python train.py --n_layer=12 --d_model=160 --n_head=5 --n_kv_head=1 --head_dim=32 --d_mlp=640 --vocab_size=2048 --activation="swiglu" --norm="rmsnorm" --norm_place="pre" --norm_eps=1e-05 --positions="rope" --rope_base=10000.0 --rope_fraction=1.0 --qk_norm=false --attn_scale=0.177 --bias="all" --tie_embeddings=true --parallel_block=false --init="trunc" --init_std_qkv=0.0693 --init_std_o=0.0142 --init_std_up=0.0693 --init_std_down=0.0142 --init_out_by_depth=true --optimizer="adam_variant" --lr=0.00151 --beta1=0.9 --beta2=0.99 --weight_decay=0.13 --lr_head=0.0066 --grad_clip=1.0 --warmup_steps=361 --schedule="wsd" --decay_fraction=0.753 --decay_shape="linear" --final_lr_fraction=0.02 --batch_tokens=16384 --seq_len=512 --doc_mask=true --train_tokens=169900000 --steps=10370 --dataset="wikipedia_en"
MLP neurons of a small language model. Each row is named by its layer, matrix (gate and up: input weights) and neuron, and shows model dimensions 0-159. Each number is 500 + 40 x the weight over its row's rms, rounded and kept within 0 to 999. Numbers have three digits each. A neuron's up and down rows have the sign that makes its largest values positive.
Before each neuron's rows, "fires on" lists the tokens most often at its 100 highest values on Wikipedia text that the model never trained on.

fires on: "ang", "er", "al", "ant"
L3.gate469:482475454498497475472549512497512504519451506539526573540499529518471474547553506529462518512509493567466519489466543515502521537517504480455497548477552500539445516477525539507439474484523469541500520438469492394557396469413464550526523523449474539587507510455511497438484431478463545499480486488522459521471466540450419499568541473443471578541428479495525468464519502501464427497507546573516528541478570563492505468528496461403405457499472586440476437494508488547569461490512521
L3.up469:453500529438469505471509578407481481557503529516503517482516458508539491409521525464516490459537549533481488513498514456476493528498470513526474501582501526532473532516513536425507519434572559485541470515540534491518502426515513560465451579525414532425549537497532520486511437476552474489471493465442549532518508509499510548476524515494460559547488547448590474531558556476496601395484487508501451529464493491441488537436425527587474511528503492457584549511547515494514488431469533

fires on: "ro", "ine", "ide", "cle", "re"
L6.gate315:521505549536502486500554496471508481456547474497481513504577478460459553486497442526484505508519522463476467486417527513479541497568481428486478527466544474509428519517476428443492452522462502498501474469437461512521423512476492577492433505487480546448541501378560465596527526535552503502582489490510574498470474499539558500497447432506522478516592510491467518412548532517419497488474515485528479496546532494486516470524448437523517507585436519504519424467489577531439540561560473
L6.up315:560551491554463482462577487512442455526419440432470476490439474504466480507442419507541558471543531426481514538504518567523545525495538490440455503529538530468492494559518500489435469542473460563451486425529575551593538468526558546507554473519528497511458547473507506460477485540527469459450500561537477499495564494445499437518486478439559554561462503524570452494553443485483477463481518474510526498462565452506545576523475485433488519509468524508539564459451467481538457528488473

fires on: "om", "y", "n", "X", "on", "al"
L3.gate620:527487467524465431520493474545541533480463504489496553551487447467479565475513499531450489499433600512533493516495509540525497465454485540483500482516444479547403527439487470570499429545436501556535451536493540465472493463403488593455446517442520494545557494504487482507388572504493508484524533585526441471442473557472470529462488431511471512540496489486576515467482537474553521554449495455486518463511523600511509553443507517461450474509526423499520430499471524533521539509533477
L3.up620:496513472490447534474539445485451505544484437438491512525456603512479487462522475471509485497533509535522527474498404499503561501516533506528507450545499505480513540442572433525456445497499437490489549525547522507489496453549461529435509521501453439504513501564501525537402431528567450609485454581478487456510483492490420470542460489494485537487447489475520432438527484480535521519525556527492512416494499499529442508465457534460467448456518444460553443382466499478566476551507503

fires on: "l", " V", "s", " St", "r", " C"
L5.gate147:449434492512532448482496521444525521432499455498544465545523502492526515534502483461477582437524449516524467496455472479485448546520475457502574446452507402421494576540519470521467479469520518510529485430534455562514423506531503516484458515513501562494487522455525507514440508410453527568494416486498510497469464455505462500462614534535440454600542419472496420489523497414440532504503496533519488513532491473576541488496485489492446488529520537508479498575492556559517543471503508
L5.up147:533470515533514458491527488483462460465463450468563487472537513505501393468543496541494535494530430483529438448489564470481518492466495481485550531500519482394544479521527424546471562555439502576465501509486567490415486558537504440511564491459499544433499474516462506508497547404483522524517497476504441475512516474536457453509472439460479466507487538389493518477553574476461551464477582436481512481480567401498487462507549477508531520510466549495497536491547486483520600468463500

fires on: " Ro", "ro", "re", "de", "Re"
L8.gate425:484455441514466445533493455462475464494539487506478551499474513492600491498456437575546571477504549500516511524538463497542525522532551483550540470492551503497470470483483532454486402494432453547540533483539505528562489452461527501480621518493437542495421483459537464543460548562496510477544445435490557542519472554514458524515528523461499450503593517471546433515526421485503545551484478478553549527518533458533566505503442503470509528546462437426472486548523533547495479426461494
L8.up425:513562484480460508490461499483453444603525427493443528444482587535507440530499508550560537489468561471484456541470468447574489546448472479447464437568585509508482520510483484532525431504484576553567517496507590499484515438464486452463559562504520488448468563479446473473533489492539510497465500476510531502549533513532469470500499503501471505520545510535583507492556492443519528503529520477447557440496455467439522536510484412539462505582463552496513543463487477545554410513530480

fires on: "r", "n", " 6", "er", "h", "tra"
L6.gate626:572533466498555431443477486475474491532509549509454459433527434464478503444449514541449532445490485516535534497476502503557438510556461488548461498473524536471441472517584478516475513456429467478506526513484513476461479545458472531521524514446455465542490465502484497535515474443525510512546445509490534451473549506505470534440512592543395392488539557528549473431493486517376510558546466461485524452453511482523492486481478497452471528553534554503448476480419602526490541489465517
L6.up626:541439459489576472535516540450478555562471540622544533546508522484557416451472478471475459490506509508531411510466499503515480492467525446440468510506404459507516518467481511492509547490486471477469497503487549459415589416555483481488532517524529516485528430440427569498545545512543544505467550467531483420444515441521392544478547527472490497532516498471473502507493461479461458498478468481498533501526517499466567464419568488468440487555544495526447521477525504506527497484447548

fires on: " P", " con", " p"
L8.gate427:502469498497516433516546510481494523453453466500464556452546594511480490461486545482439558464514504561509420512497456485492499434457490521574539470508532479450477544470509499543417508553556427487593513548487528502602436549468473466517483545452518521458502444538527485456441537460481453488462417611453487495530487454531506487544512568470489490479500488468534455471499525458472599564538557518478517499491485481558597536489441515520486492495531509500470480474523546565485553506563498
L8.up427:492505449444497438460474520439503549523488383498453544513453489502562443458474526487510455479479535505472539537475473458536487531548489494457459568477550529500478514483422567511471480455591524489505526513440554519426503538536481425569496488522526532454474532574420507470497531503521429521467494559587395525579520509521509487539527533513540487426485491452510478516453463581530533505450494484470435457504446528480469500560472471512524508556468527508558517416529476447467481458498497

fires on: "y", "n", "M", "R", "m"
L6.gate308:460483474463550467517491466538564485470536503541494430547508486523448580523554490436509484528503553559523499552498420449552476528486538514469518459445491505439356552501507484561516489535521615527563499526487516533527495473416508530483465497460474487496500596502530481519408533490473523504533475518459465454458400488457542534570507444553474487470513444509467481515528521536536531533475526547553451495530576562482476492483478527533483453470507447509416498535475510573515473487491481
L6.up308:545521505521484491513536478477489452552466475566531457517530536510506517492565529417473551499448469485510484577412469552586502496476515537492432581489518550578523501525571563415452504511499488539500462488587511491482490533564456401449454521436457513526539581477464477498510555486560443494491469468538492476562530524485511512483524467500479523518481443489554470504492530572484533578541528476491524493526488525513463592521547510559502486477444470508513466500508595512607514452466492

fires on: " Ra", " Har", "ra", "ro", " Gra"
L9.gate325:461461422569511533445522542419512540511490456575443475483413491514508568568525522489537541510532514484501477494539488487524530469560527488486513501503538421413537475460533482551475479559479464554512441538499546516519534555495508485460519548461506523476486530517493566486458564487495468497489445498551484466486520554508425499570540541534474487451477509486578492531510494511442513575546564464553521580498510527426487412574534491466521483584536496458549504425431569515512501533464467
L9.up325:493540596520440543538528486471563518543509528478518481525505437511509531513502509517532564567462502518497577460557463506503432513520501474486504521539593496524443549502497585528558530439583483543456493537490526448583523515500512517516510503437483445536501546474503544572520456499440546463499483513508563490541485441554548543479492497503611432523525480522443526485468507436435494506505495526481478484445469598395503512529460544485438493504445529492500472465523430442484519561534543

fires on: "ke", "gh", "me", "an", "ough", "al"
L8.gate454:548506553542560484478512499484522517560485558469486439493485516460540566564424514559547471519518528491535548580575481480559420545525453512496517489463541484431522619496472393493434476465531513527498438511406558480487494486456445549536501476446516567516525552479498462502436495512438505483520503511533486441481496491431489552510527509537471508576560504555484537543586519521482498559531516518479490467543495445543518575507539568529495522547487557470496496441505457472494474512524471
L8.up454:551539489516515483488533468504494513465492474542458532547453461457567495461492571477494472524534542434505495490508513490421582547453531547559536501540517461460513445499518470533514435566480513418449500492424551521428515442461409540527539515502541439485516483432470534503424494457515467535523482522527424521489484524467473458483521467512536563437479535569557464480564490519468490490438472496442513516571508554545556510526434572464461453402458488494468453516503522526511532418536526

fires on: "ro", " Ro", "ra", "dge"
L5.gate267:536508540541509449472466515517518518513520549475497501455501512514617513424436435435439503480479488506490551564538518494516572561547531463539546422476569540482438490516502510519453521491504489449475482457518478521501560513534517529531515541484441501550515463487530465502485537522516495538474489489490488549484512542463477465425573560526533503560564475509489477489579374548480542498560421542561537498506510492511546517510506430419464568516447529448505581511567564458446504474494467
L5.up267:497506503482507470529477484509503505502528540511501526466456537529531531464396477515546525538496559535532503465531485600535517499597565466460487493487458485518537518440548427515502466565457552500505466489515577431531577479524541483522464555513610578469551476469474476549526506489493506578466488508486525544476532550477544497467476477552509530535506598507469495456470563554517509451505430451503468509526483510445462467520497467478409528481492575439545526495533448499563495589506412

fires on: "ine", "t", "ce", "s", "de", "ance"
L3.gate566:455382550506542537514491482552498502539535514472489545546520461453455496446504497520455520473537464490488513531568517433504536397499522462516521488473535496435455492576540528518512450477511551526483491477486444457520544557496506539460510554494578508507510512484521502518507576498451490464505539527487542466580522496504456525391498491485501509572526507551494587456440527542473504487516516484510595546432458511429525559472406495434557524451516529462512514441459447555481470513536415
L3.up566:537412469458509481517511520496511534457591526476462530467461472450395512512504570437520543495478470500483488486551445482463531505503463517474523487551542529466499530531499458467496469462536561433481449494508549553504390502574474510544543522511501500541518508559489501530515506463475490490588548452486475507577590476554492507448496450485556531458540528511474530372531468542511452482482516512512522528469507458483463530521433541405544589502461483500498498455456520408445527532530525

fires on: " He", "th", "st", "gra", "re"
L5.gate187:546529502458548493508564537539486568472510472553477563475517564425473507545514480538552508525495506488428496489506509431470521470514447492484497462541551518506503473505528558539462514554524473500494418436552520567492601481503528468461532468415467510495515473499621594556513507548497501469509564539541500460524520506508448384518553571472510487487531513474551512581548526543518484451578512497526518451554517535509520482476463550465468518517511510500475592473467551519547538496581492
L5.up187:482505477508481514517468523460526551545521491581523423567446543499423506543522540441431462583562441542406530503524526524566430528513496533511496490461458520468464476479445583490440482507425530545507464456469482497479532549483564473488536507530592482497527550441544455492513547533536465554489469456497486488525485537476536436427448519454537453488495542453536521469479540544510455477479430474493464450507501580489550478480504481590523580470559452547495467547453497489502508518468482

fires on: "s", "un", "rm", "in", "pt", "z"
L6.gate330:391503451492546483555515487563509537518512496533561522536553488518459569523517515485543470511532493543514577538504474490498606469502499462561514432437502486546493465525493523521503434486548448429591490484529489493479502511462409571468537534495480456554440443505528555509443490502499455544512468509438531527455387490511438530467508476521458456518565472517434459476519498502496512536510441557471540493468536492581568463400508469535461506503495449467447522472505454469457504460469473
L6.up330:458527535461525559468477516535488461531485426460561515520509504533435484540453542559566474554516480530489639518568553444436513470412487471468552506470519552540563514503539433516551490504514440511514500537476516485521504442517416480503599542454523485518495519597481492488482511457532501525538513419441498571517489512490495529518437517510453460521461470461481478470557545394529451490514470487522514502470516484518526462495541533512478531586520508452418511434499512454523504454487458

fires on: "re", "ce", "se", " of", "le", "st"
L5.gate285:475464532517600454496497539534495536538573479507476477503555528484428461526528470552553528549505527485490436480485545459530473550509437478541506583449475426470484439509481443531485468479509549471518456486515548538475569474458527482487422531450530508540556509423601481518517504538468451507555528464569536475577458519509451560447545543464479458451539485461513535426509480551459502483552525478440522499503569475501470494478474505458504534539487539543514401538428531512487569472548470
L5.up285:474527543538478489533571535489514580508512520507459538495459487478447481508453449480447448531460507568506484434451503515429500462503474572452486552518491517519482500460483463395429469512467454469433515461507493496535461545487484490495443460509496575454484488463442506502495435572457515465514481498542519479466490505490453486532388543457504509501527569419539459534479474545521510437476478510477494423513491567503501458416455502530542566495537444526430485551548501478413499387466531

fires on: "\n", " This", "te", ":"
L3.gate161:434445576499519492479579524454433438456492448549510493443512573468443509571542550501511456463481527532511548453501496407486526527499437486485570475505420514473501524501518437481416506476463485507527504497506516541491452560441463517459456473522409466465517480495440526493478471546519559496417470558525514517489427564499504556477509504459550557434530542534502558497549479515503537475428504489505456484429541593435530502462552465474482502470496510512457501512430451436524511495519535
L3.up161:512486541478544478515502513530514525531536487414532496521505474468438511533462487468553554436516420478504516462534536482566512582414534562469527494522466496440580522468451520466466488475542474464480443450477461496533455521491448517541592557504546521513517484484513513523525502530443506562464493529488483522514468535486485532599533516592589477443494495485581483483583459455432571437448487453499482555538484603547482480524567480467506547454455536470505457449546501505476473491491506

fires on: "w", "in", "\n", "it", "y", ":"
L3.gate176:504461476522470479423498499504559480507534584466454460477480477464475541470471496454499461507516527447524508402425506468500485509462511517455585445596496418496462502502478478531457440461457457488494430516519469465539520475446482484530559493497441501510513469504517538418555503485484549490365480547503496500511423516452456480537577525490480518400486517509434448549387473564509524453490518466537478492498512551486441525487481526506445506447556545504455490557505512508482552468521451
L3.up176:546485595455541433557554553481482481442529482487527478443496472481467520581539512512456481463534492517474421438476534535539460493432531522511423455504430485514520576496454469543533474488498542505556460576610511481445500461515458544501509528419459491502538537477563460452481448529524467441442473519450495466504462495503521441550491544503471503460491446498538500478500483479457527451478481471504468530491577577517508490457540395461509422454547473487527501547508499518512510447486589

fires on: "c", "i", "ci", "ic"
L9.gate382:472493533474516468432458550476483527441493527528466540444567474453454465453548489536448563472495545421553534539494441502460551503500460555509575582485530479499503487550455508463485499505514441492488470408536520466560473496463518619502503451465516461464508536460392438468444549467468506499536493485517501514541542483468490547509486489453470504544461480593443505443498539516455474506477537501481492468505560494491519489524429535529502457499399415499565530506536481581474520514445462
L9.up382:534464515464433587494493422516506475476502468505498535440527544468529531484481499538540503522493603499547433572484533424488515480542560533526558516488430446508447470477542526454462455519513397492448486543421501562554502486613503480445520489438481537564385509490461499526509476494406524490502449494499550492486512503527461501474563509511511570560467502524518547523507406530537524548536494513502500506477501525487511521513459527471541478515554516474491444488445531457457570476456553

fires on: "ho", "\n", "il", " Ho"
L3.gate4:458501471560493521549504481419497507499474484589487479549526521573522531518533536503509571486569484578535448576565500503554480470529540485517476402468553494500404560517480468521515509536474559521481562469528517432524533569428501537530455450493466475542459453499486556523513503488458494508544520460483486497496462530446465467511498538488537495522488472544442528500495479475458476494502469514520524429498538446483583572536490465567389489507483406442570565519472504445494500450443527
L3.up4:428458545564489515524535485444487501524537478490487511538497554467461488517467473497485439480508501548568524536481533463519461495500543513437525508519537566511531437503551443583452493492519591449423512425487555480538516510474408394508584463567497482548507531486464478504578476493562489503492530539495526485540495517504534537441516518524472457517428522475483537521560537524420416476569495494490527498482544520473506579484509440458477469517544501428417522456517493470496456487494603

fires on: "n", "ur", "ish", "ian", "s", "re"
L9.gate59:509502563484588586418512569518549569440448526452475479550530541455488549556487592521460512479535527501551571516476456447534458500449491547538470479518542474517495466439484478468439457508489562451516501484560553507457528482526457536461511492542500473472527494560541512484476473533520499495563500582484429457473455495484537464483482478500510479529493447482524489404481429489530521492489483471562475503484486539490483482401468529391503448573494494446452488471526531471460507594455524
L9.up59:549497542512562523534475524513567567488487494454524505546516471481485458601468561495519488538472433509514499471510601509511479564446502497456521556435473458474601491442443543439450484460496525485453508554493554488452489463524439499438544454463503539505504516526521518607498444509524443527536457538534520474535547547460525527467532483523520477515534514385534495459450489522495482508527559491467528521527525517511492510466488409438451444547570472515511443580469503500502510481418549

fires on: "u", "r", "un", "n", "g"
L9.gate563:492527478564520421469482527375508489529530501511485440477430504456521512514551526554487498456472523518502480540442473551491535495489446397522479494541509518533470484522526475518450458474515484476485548497536504512511471435511533521509543526486408435625487453533499489439583498454538530521493458552401520491481514533463419507507491523462513494461534608526489470474492455446400452531561533411491510504461492534519500492520501442504577444566454465475520486456510526505491501494466529
L9.up563:509510568538496430449491453543493501512587495520531447456539467540495501524517494453502495532522430523531491576467453472516535470557530531470495526601509493445506524487533491532545426518522507509452551415544505541438576482498475451520577613498535528537516504497523570562484496460463470563517534496472498509538543514487465551531454478509503469504429475504588520528450491507435435594447480502450537482440496496491506509434484514522451500524440433476475551468434490481540551568527525

fires on: "i", "ni", "u", "r"
L6.gate377:534493510507582486499471439461553483476499466558502461540509454511525520485522522476496513433545496500540453447525405537505489518494454521485531518531538563473470477563482525474511530471515458542465453507544481529513454496410555524512499527492393492469421504469525504531520576442512474509432493564525554538545514495502521519575565438531531509571528482601489459485588485427511462412511491489472509540543493550509589565480499591521534471498428516464451500518530482502544578532503498
L6.up377:537500546484488544474468491563502453463552489472527493543526544481458548444477511516459520448553407487541538488465514538499542537580482504527517482529477505494544467458514487477438526483509461553504542527571504479496564535465449507516433488505412531497487489532479527449423533508484487526577524502441466535490463480488553525482490454499520561421467501522456419443425540566514433527485484500550553475522542511535547376522517508468575401491482444457473538477560510524529443520455562

fires on: "n", "e", "ch", "d", "s", "y"
L5.gate65:513555534541450467497458546498510551488517457435528487474538534490512544448570527514441530517518481482456536468421456502535461522467543497421531446549441475511433529538511430541543435480516498564552467450484521516494543545437490561433488488556486482450538547535560530530477472482498486554529507562501511461505456447452438474532504522548450550515478422468548463522472510466520479499455495516385435482497514478476484597464530461547500554486542514493588450543545500541462512514432458
L5.up65:479551503467480569488547513592555493478590515566491460426488546540490496556541477503558518501505505474539515470480527506516531474511549536483492419524465479487527487485503512496506487473515435454421543482452561521478519449505464511434555461497477454525534440512490524498489542452480500530560503456506470480503419557457559474525403509486471465427551489506512500491479489499536465574449536405499445510521473588454511511567450567568476448511506518596469503486471477545544500605516543

fires on: " pre", "re", "ad", "t"
L8.gate186:490458495493552413504503539437437449523465524479506495523470518477473474517550474460479548440463433478491494529586490414503499471501482483466520430450473525468514486512425441549529441548452447449493486525485485531486454518518465496534434522435505498452478439501438465572486485506518446510535472527533563548482497594518430457534582534530477463412515510496475502539531552511489531495507458526477503530559532514484559521430557496473537480543602469450478494543408516486511498417440473
L8.up186:480440491480513451503500527547516575531472516445476466474508417512431504483553507467564488458563498483526462467443552477595461501533474387507488464505464499495471571465474497530538513423475514503556445500516516475536548554501552491521494489519563479470449545535495487561485495467480503478531520479582508460543487535520447586505450583522513558513561446509526548524532526499486477488476501549460506491396399460484472414560476515511442547583473558548517502499501488538508456552493510

fires on: " Christ", " music", " critic", "ur", " person", " or"
L9.gate251:478461541501448490465542568579468460564550506540512456542501448451427542524552463575523519416503456495537511521442438532445515494516465569502506495442486472391486470495480517480493445442486526583520468502505529466438568427512496513588518550502474483466497528551490511571545469528553518528470509512569570475476533515490519478503494482431455475513459476533516496507522536489473488530544479487512516528437537505513545496361462516524521508462516488502515476582503450533536489416492573
L9.up251:506520561465426422483527540546502517499487481456481515472490505505518572541526467489450550492513541459434532547503557501508536532452542501559533578470494584471511514527579479509450502489488528481626479556537416514446431442499491513449523502465434473441540511547509472496493409496478472489532496527522553421474520508443524490458538545469467519486484503450477467551520498564520477472548551493493503478546501495497475454521370447489487553478460561546492536422485507487472410494509463

fires on: " has", " have", " having", "'", " is", " had"
L8.gate614:541493423523490538484505533571530481464545465491483451476514545525559458440488526501556487535513463481495507555548451529520521499511502498511572460483512465353515474489448527554477478495471478495491490509495526534518442482417392537525510413408512486518531493527453513600522492476579473502506470547488563510486495513467495498509512487525418515500564469514547490544579526497473530490511509419515500545561449515553442440478431562524503537485501508450432498502467504523419456554513567
L8.up614:423500552405478507488518555464486483484468487457526551450429480484489440507498527423496529481553473583468477511429471570502495493482519532527517489530488547489538470504605473462494513501511495554457526553531454463517516554396474457523534517481505454494529492529552526515555524442465471518484494553489488486550484550534491554500572515520565497581431527497534538535451385533526509468482495487490484550541474559512486587460476515488515509495491454541462385514609514508466450493518486

fires on: " V", "c", "V"
L9.gate199:472532566416561555497497592464507493492520527513485467528613521511555487494539505456493539439488436469590480569450466433547491507472553535496522478485521425542505566503534502447457537549554548482467528454491478542528466514515504486451517465486516459482510517495414524518413572456441456490517495497505502532536559485507539513580504518487467526529559463493505595514583518522480543520500500456509561517461529460554554517510478534504495526538456453474513499493468433505468556558401474
L9.up199:484522481487456496481441542520449463489484490460514474564480542497485399499492453606460513464528509475509407529484507484570473471465541492583595564445462527501563520513476475511528488573466505500517536491536500534500478452466508545437456500485397530461454530463513491490573551483436483462451485445441417488481492484450542541493511549457471429575501530479503481545466533475495491531560523508562504422482505482548444512475540480534465419493472517580483477552497544463524503436484540

fires on: "en", "est", "ed", "gh", "in", "ine"
L5.gate566:520511502503533514515488553496588546496470456597460584473491436542470535422445459473534485505515535484484489465495506450444562561522510420507570513417533482548475508450403549520458531460523496423492538463514498483552570442517517522485470504493445500500463484458551528557485532516489430468541509573542490474449428528458519454466480477452478491435547578493453457451482493520434506499505516490527559515568537452462579525504535515493508487513531438480519490556559534434528504541482484
L5.up566:485472509505528533595523509522446498501507540538503574553461347421449482504481511515549466503557422479465489418476565444517497460458491494480494503534581548501463544511431450426465504458475438499517543432523554508507455500481486531499531486500510496482477474582507508529486504480449491483479479559504480498533468439492494504517486529577562500501542569469471486535521579542496438521471485523501471456474538444437526509565539478572509546575536544547468505462539542505500592472504502

fires on: "er", "est", "en", "ver"
L6.gate440:516568543457506524487523507522554588549508512616469556515431485466457431490526513522481499527502524449528545464489462467472503527502506500483536460451455483571491515474464496489444468468537562510554487494528499532440547599430480525518491492499449540488521428543523529545488499544488510492479483479491447456562481461581479399469444500446529507506566543409489410451491489506462506490545482501475456500575549503495494505490466460522545506465496449508496479645527519550487475569472496
L6.up440:541486548489448501551502532481510531458545496552486471469481539524499392573446534517499525480497601410523462421527469499439490530478551533450518424543417453529524468512489441529526511523529509463527504498491570557511469483450511474486492401498503544434445455461449523506533499492492532453498506500547475441487550470414496519547495510507492441514585524476430526465530481446509607489472515505529510459481542540445510478581524561494437536541513500465505453480518577533468506521448512

fires on: "o", "'", "t", "ine", "to"
L6.gate570:492455496557466487524483439522489553426503577508521501537452519476497548527521434522502493471490517531467533410490431504513495421495500519468554484483533579445463515516490412482466463482545543434477468494470475498490474535466543518555537531465546427489514474474562489481466567443477495489575481519450540456535424511544422565510439446544491485522451562491591486477538505443522464520531518517498475569451457458499552531496419532476552585479522567508470485517482469561453472509567504
L6.up570:616522511480519605458598473443480480448559526481458513513506412483488526492551460491524503499477508468537544449513475530511519449563459517489494517536495506519555520501511519501566506473522433556407405501527546541452416512452464515503506519513475528461549478466514610525498502498447507481501522539468454592482442568499552484480525514555493559486471518484554488512474436501509472512428593508507474506596452507520557576525467542509512455521481519472504497495525450539482500544521502

fires on: "i"
L8.gate368:497428554500509508503467482566554529472548467568495397465541480469532479454548551460469476451538522501482493474525524597502514515505472460493522535504560566546476445484539476506515500580443528521469506479523516541537453496410468540422508469517496451517394492527545558512498520481473520456558501486419584492438485448498577472446573417556530479417512507515501535513472465441495506518478553483523478531469487523565553514500543543467473544476464542464490523461551511497470550570520507
L8.up368:520497512420480453516573476511497467480521469481459543535568530535415534507487484491410589479491469554461519533523483481495489491522441534542471484518517413435418486560486533545499515487511460505472491533501499499524526457493493537529528497494521491550513505505445513503402495507617467552518506508516433511435530444472517414480528465484572513566510503563469463452506547510569375477511523497533440508499440488491499573449473555556487507489467477433452491462483501472448559451442498

fires on: "\n", "ni", "ve", "li", "at"
L6.gate567:493523448607494443517565484505559510460553475476437459483542478499486540467490531477578525470528474469466497497510481483449484467564523474510477531449520482482452562532483548426550473500455509556571526420518492439502536499509435512459519462484492520463544513521567556520510463595500483535554551504545515464534511487548546478531472518521452541474579539548565508506510480521459500549535551582577559539512544478525548479462530580415485518450499404496507472494445471550500498534498429
L6.up567:553495506488502519537482456502510466466533564482416531538441472507431488446575551496492519513435462544552477501492547492525514466520492583512487590492529511507482549503453484523562481533490539502534530491514496501509597493550493546497462522494438467433559499490576497505473488451504521557477479521572443536558488471515518505474409537453458454437535577552450495440441525522455519504502525489500567527534581508503487496465639571542582524437490454530523500506443506505496485517526459

fires on: "w", "ir", "y", "s", "ion"
L3.gate599:481446430465476482566490508464510502497504477536463515533523484471496577475490455519420503507552548508461501432530455450548501485525506418536526486464489474476457543495564550558446430420475542484551442480525452527453530540530447544594556469507532471508478422533553498474512487460445551449395458576556568493531487447485551466469467551512514463518487493473430446498485547541502502469535515494484499478537481484435460524427462462490535510476495502499477404566517487469515465459481433
L3.up599:528541445488524516458511523517498521477480518444527455489503523558497550495472490502451525519524417546454492560469491398596502484505531502494483526562517507546497525446496523531544478550467595500584532529531520528483491437492496534508477609492443498565524510524527512426460416453455504557503477473476546494500463485512430528521509483538562552573537515523501519497471498455513453484531536488495486499535519473530518522480480476469434601504496535503526371472474497529472560406420427

fires on: "re", "in", "s", "ver", "se", "t"
L9.gate249:481531451460549497534442522513542577505468517487529462488537513417502530534525499515486557469411513567490443515534541471522485491540505467496547412458543497527444467433405430475487474461510491432456556506533487526498494519490472517541517491558524461460477473518443526517501478523483505501543492513560527491509476521495474538440486499478527517507572525541432580519561454596455507488455370496461542530458469505474507590464559484517449482523472470436433435446519491492450554506466441
L9.up249:567506451492510527497497502509476533537484489467549537485523515484489493553497574463527510493501453493449503569512485479474532509484511441484594481487475448496482479497455482513527461510569468389486463518491502499480541486441495532512552460435512568447527544553544516567504553487491474491535543489525548493579544446595502516488502515580491608530587572525545512506483536434485513498542482449497536602434513540508554510522511513484434550579498431522401467511515509482467440560458503

fires on: "\n", " by"
L3.gate243:417499442554411502480547535576509545422583457512547543472520448458496485424518475484478453439441565440467500493495520509471492544528508533434515454493477487477493486494563524451477496527515518479454449484458458498540558501527544525492521503507463470485463493482496514490475566470530484533506472494528557498520572484534501495417511467493516480516495534526586517428477414588465585476460561556505609513428498556492502512400497574465486531480464486477516479520450489518544505477548468
L3.up243:488414555538495538494516507467515458509455584438484497544475503489437500448545539548465574624570534496560527467467542562540475460495517528455491512501502477501528530516511447467570517512482516478531535444446483480492518462558478517476552550502526536558540453451593544510463509440436525483492516544579491547452479514525554518465530526474518503453520527468447487525420426470527511493465495488597484501548551411498515488492499509515454444424503442515468436531511525516566530513551509

fires on: "leg", "c", "gu", "put", "li"
L8.gate2:540546497548465500515521534482531468501594543498510440562495542500567480499493442539545486521493436444460488593432476455550490511556498549510497539514500541451436478520565600463498531538461453514500543460501480463513525483531486499572465427454488467524459487552432498480454517483493452496495479527516489519507566516514421433479532517522496521497536528457460561499572501488388418447499458503504564419482560553499501485525556574498455498544522503497565523498475445539419463517472500
L8.up2:501557589504485560535452454500475458536530519466518563502490487478602481398520456560499542416537543486449498485520493477470515482516459528541570489551445506501466510507532488480512483540495540478539508523486525518539525472449530494546424516504516492481534495525559510458487525478423512433443550525488486473503504453452485534517526602484547472437470470521508578561445494475470423507559504560592443537518506477549498452466515525521547520491482484484483467487596368471519509463507448

fires on: "en", "d", " Ho", "mo", "go", "ho"
L3.gate144:463509440531511474574506509451489522418453437521585548537529456543531488453495437596514529435551473560557511521534554494504504470547507501475465476495506459457441572474479461539473444484579560526516478508524444457441529533548520507487401398528476512521491492553511512568478480506469587592558495433529550470502508449447548428529525471454486512533473515491527468464551489527482523487502506505488480531574530533492538490515475511496535505479397456436529492532463493471526506502476467
L3.up144:543579472434518540474516490490510509496532498512510450436501440474465504531505451538561508499511451509475488532506540546503545570583477567437442554507518524539503422523522494558561543527436519513522479451434456471483500525414490555501491538510487493546516471503541527481406545581498488578566489474487506569526453539505522462427506470549455464454477503464468513504444466497511448540477390525520505502493465554496580516505522416472558513524531445514477537513504464476498448472591563

fires on: " Pe", "st", "te", "y", "mp", "se"
L3.gate377:506471520524538516496503550480441569507509428530534477497472512515518534551444473475486584503487488487461523447519501528503424546534450463580543446452516402497504520449521469445502452482492522477457442479517497560524545544461587478544466557459534435542559451527514504496531464552472471448511462564575543490520501505505464494504524538552462540590472548496501519495528514606516515549524532531469558553550487530503433493528408577457497500482505547484497578483462441515570494479526450
L3.up377:529490531492532463478503537513517457460494497549469484588492485518479559499544508444486511446503414521516477511510429535528478544448482465489451437484540507557535479530442489485433574560504473457566489544514525456480487541478470450549476431542504565489491449493530475524572494593426424473433467488514522565450488502577563484537552499514549517471526458584481491534508494573537523448471440436509438475493562493519515496499476556518479564507473471556505453548573523513477557429531542